MLP neurons of a small language model. Each row is named by its layer, matrix (down: output weights) and neuron, and shows model dimensions 48-239. Each number is 500 + 40 x the weight over its row's rms, rounded and kept within 0 to 999. Numbers have three digits each.
After each neuron's rows, "fires before" lists the tokens most often just after its 100 highest values on Wikipedia text that the model never trained on.

L2.down746:493509480509441540514502483509508454539535528537582541483531529444561471499477540556507490510479491527442505509545557445473497451524556492548467468543485530497526431522519516465493486424526461470537397518457439540515524482506520407473471492523510538513458494442567465494523441440446500500569472525477524498478459425497517438473531398497530537538494484537550554472406477541441555494501464492496539544451490555476510471465525532456496468446529558535540454515488497484487551534552527475513555403535535474478520511496545515477450528558570491461452533462446516409555510591525481473
fires before: "1", "7", "6", "8", "age"

L2.down131:489550509521523531444416583490512470479489580512494571460520453411559472466474558553494546441510446466502509525438442445506535473449500478524519541524505473527452447450509523540550487511525505472518475435433431511500470502504528491482493518451481568509569450526508457484489470498537519509619536522370500524515501490521502409474523525530504550524491538499473564492514607581554531494506480482520522530482530480469545543569468512506476508493520464571486571551494555503484511492469508454511552535521595474433465511414490474529468535479472521494496487493599571443520483447433465589
fires before: "|", "-", "|---|---|---|---", "M"

L2.down376:505475486508488540465469514415499459436531489579498544442490482531473532541481530451466514517475481540513553530503424501472426517503459529508507532476479472482469492498613513453481492511464599462550432468527468435424497491542520530459486503519581460545486465514445535509576506567433504523524470555423523521513459558486513419441475551459484534499520471574457497520420487472522464495548540509546594511537517484535492474457521444481531455499481508499503575514485476544560541460551544449516424509463528558537532498528555476481494448544524453470505396512473529456424504551505543503
fires before: "|", " |", " ", " S", "|---|---|---|---", " P"

L2.down133:550480483549532480551502502514500555550539547500551491450484468480455519435543450516545531452545446425433507439523512506476480502509603551524477480543492456530469594517512478604537490494536507632517528448457518490534502511512508379474437446470500520498506427528433469494410529446495480488475491476475496478465535566508491448509530469430538519420491541526517512470461507469467544507535401511545508516518540495496486606511528500487450482511479495484420523529534535522472522544462525418462537527512511504539514527499484524452611469473508474568515513504601596477570472480556461496
fires before: "al", "ac", "v", "ve", "fer", "ason"

L2.down655:526509468437457459573502475457455498500489471482553499489567455522485519454436513539443467452452516491530502464539531525534513470514512534482522456519430514510503547512491493491444467601539439469484484541587490410509538435454425580505507464448438514468476546514535537410542484488586478501425472561547490537544517481586518483521548474549493521462493526549459475546480580465497487575499511517485544494515574497491508515490463457458503489486473509523481530463470520445542476475549449500531452485505552409513518487493448538515594457545513523465532473503536397521462531442496541474
fires before: ":", "S", "C", "ode", "T", ")\n"

L2.down8:430449534490513607509537475526560498488538502565478438503477539487488515532517575478495472495495532489500455531478519533454510503529467513503510487460439572517480541527493437535457506495496484535513522483524515531508544508560507481475505524504414483534519518515464504547513492504451564552458504463508561483447466494490504533401473471517489429469443485534516545501513448487446468485547535533509474452459437493555528524435515469517488445504468499502475527442493499440562565548510506494387480564477487507470521516516451531543550475473486464454545434448502559529546475441571521492
fires before: "=", "P", "S", "==", " A", " •"

L2.down690:461493518493396524502561525568525486584451522534439515459464476529551483515573490475503516468494492542502534504497501500477532501555518484492554490526551488518567508476499478540506530479532440548501521510501476417529499555525473449526473508521530599490458565500518487519487466470502515535535546537438499512556505460470514530435475481494507476514502459575505448485499484520478473493520590502486496546488471476496469489531580477510489518468432419466426538512467496463503508410468498528529518476502421575455487616502509436462489450501477487647456446610420598532519459542479441460
fires before: " |", " |\n"

L2.down643:441554537489479546422493493519465523529473545480526508512503483555506482584496544519469404522515535474448520530465527525473520483505523501601561551558455561512480482480573513500548450445530485473509489474511522427538507499579506498435512553473501562534449564479510515562566494502492559517540453535513493503496436475485472467496579498518468520547581550500481501531482469541535518555491504470443483491539501573536459467440569415490433483479567527514530518505577557467544586518505491467542520556475466463413524455528438467551524452482520439466464510509507459530530474496491462491
fires before: " |", " is", " |\n"

L2.down493:532487497574529538483487503473472484443480529508483521532485532478443526525491538470507570557453491556514445415484479585485456475456434514474529458472455463461479485524511427465492455477576503498475484494511583474515513531436441419529513505482440497564435543522499514554526522555488550551469504475556557454485472473473566529433499504535486519516439489465497489520567513476576552541551563490511469488446492485484506491539528516493447503556527500459470421559491476498520585524412454475488577551498459480492495461527522560510578440487519402486480560635433586520451505560471473518
fires before: "s", "ed", "ipp", " in", "ing", "ip"

L2.down874:502486476540506488473462565493545488519513489492530515563462580517544551424568583510499503428548553503600546534485479594550463479547502556469477539509481521499437514457496564482476514496502505490487496481522486440571506426515507494497495512506486478504556509533524439490518434553490490520437505480483550465516536415503546515468569522550457455612506534565529549470538469482468485625499501521601520426504452553591457538522477485465528494505475485452424520507529495434511485457557469507517497456446539531411519533486526475487468517497525517512463546544407464480506501447508516526
fires before: "0", "4", "8", "s", "2", "9"

L2.down159:434490526504506568493482538530519481493466529546566546535485481504575524507497555499510523530423503556536519438463562514513460522541506556568519408503497555477496512494446545446544544440438499469493515500528467516474525456537468518551570521453475452525560445449477509542479518473536519469515525504447501570469501585529508451542461549524495429522458462417526474518438563446450523485468573554476588542504452567552502492441524474444513432423495461507495515532455485507472458392505511473489494498552511456504526487457567487475502502452531460500527480522460550497485558486504479498
fires before: "ed", "ing", "ings", "ince", "s", "ide"

L2.down947:489484496545510504520443527502559467564451474478454495485514510493595452493534507539483432439544400460510450463513523525479527534554559564487525563490545530420541482497536537556495474458431518544492461469523443507443511536534510446494493472483468477446440538539565597523470484453508562532443485423418499494502420536561492567534536528468476558543536452551544506468470441488471471490546524467514484487497486478486462522498527512466357490488485463469461592496443513543431542576535530520483536502552503576460547510507543517532499510514479440461511399518481522495542524518429528546
fires before: " ", " V", " was"

L2.down479:445423484526481499412521547536507496568498538507429470488532509510466524449532435538422541474605486538537482459465502476494501466445493473469547500518490524497471503450471530504524537501526482532463505468499504563516493526588484456538533478521459490496492419492506514508544525522485510526527471523413489486553535575436459546556526501576480584566487502508546509420537506456522517608422516508485561537473539530497498512473475581490430537469489500510436497477447508496477528522439434483572493402513473522443556508496467472492463495440516482540454522489521513493454462492450505529
fires before: "==", "--", "|", "\"", "===", "w"

L2.down975:462512430447491448495467563509503445584571508468487445518509444519583532550510466498520487477522443546455519489525491479469485569441561440471555517434511542502495516518501526482506526519538462611554562556561457461456492457474519514475539560470464567534484554484449532465449485437467564462460485497529465515486446562515520502517477506457418531489517496460539443525516465475488478488484528551473456463433507479499524554396447492401507537602481504461431525467497520497470498511480451507516539543497475500442552539532543525500502446468539519498476487464509483495461524492418543485
fires before: "c", "per", "ch", "pl", "ecut", "h"

L2.down568:556529552481589502481482552453484525479545547574575468466529497484520475556526576471494589499471557500451479513456468465444551528408523506470456575503511451527460526505510542500501532523457474516592547562485549552476552433468507473532503533551551546474561502488460533471513477451482472487535584493477537547450518487473494525452437436506503542480476543497454429516482502602512416462490502508490531534453448530472514519445492409529501515444502518485512436448464492384488482507506440470473528481405488468397516513510473561485481564521526510495513482464478514509540513488566428589
fires before: " ", " S", " P", " G", " L", " Total"

L2.down736:493487506485506515514516522552492574541502548513480551492532491508473446472553447485498556500466460410531530424530493454486456424565474554488572488508478525493485506481432523436505517549454430508524449524481473544474463437539566546511472523564498400522557391450474511623477477502497509500426531515548546425468570534509503523512474498435479497582478520501484535435507474411477467455476492435476518558509535511463524551524489553440480545503454451431585419488488490572494497554513529465523511565540562480490478508513502508502438428470566569474459470522450549507471446449504463534
fires before: "-", "|", "ro", " ", "ent", "un"

L2.down703:460499482471550525487470474426526464408496456458520491477511598473488487486478470482522562503448523558551488560486485477488509539443546480501486490527498576482500514547573522522457513567526535491506415471536523512464527483537470547434440535528486445498435496534422532484480569522512547457556461555523463538444470471539531535460460543490544482516510417534518492466514446482468517516453515481584561487478474521510491605477512503557502511516490470469483540524520536465563464531471491428441485530452483495530494518453478503509523511439483517552488491551447523540522439489544560519
fires before: " ", " |", "0", "|", "1", " |\n"

L2.down552:520527487368455552453490520447446505490456494509517535443499480471491452532532541472523553536495437507550558522496453505527510425476496574535511461501533482463496521546522499518517486483431519483556546468519435510508485452524485478495443456501553422473507491495489501495467465458440502483564513495416493513492489543499564547546523560524542444451468436560490506374463431518489546499528587488585508457541502589490448494503483518498490534455511452510537506541517493450548491472453492479516493506489484528465430511431517538506529435447546533519515462553463494487518510576553464520
fires before: "|", "|---|---|---|---"

L2.down286:443446485487519498526548513460531513505450487496468426518545478469483536571528523478545478537571450480585537545491470523491480515421555436476555523543469411515518471514575503611545546508459507568518494475433466489396459531578526471445424527486442442509506519491467456537533474497455520515467494485412505467435513523468504523474504527600470495457494521482482529476498474521474514494491570519547454411437496488478528499535478536542486472499486454517494487464471531515488534472486481491538519499554561476434558530495545624542522540461516573492438446493507477546494540483543493483
fires before: "=", "==", "===", "A", "W"

L2.down240:531547528497475502514512545464530403571503576501448531550541528521534458413465472562489527520425508487487524436498494505604512547437507553498559490528457545529531473527450542484520512521511599452416391503491469487509510478517469500514560450512437508510438502487377464526508509514471522476569459470462432564465513416422465517429485490460500456435544493563470522495519493457472469499494433526518472494502563513553509502456548535505525541505476508513449474544576560533449479523478475554451441495502617513546526522532553436487469488545495493519555459495535461534492476515486506476
fires before: " |", "h", "\n", " z", " |\n"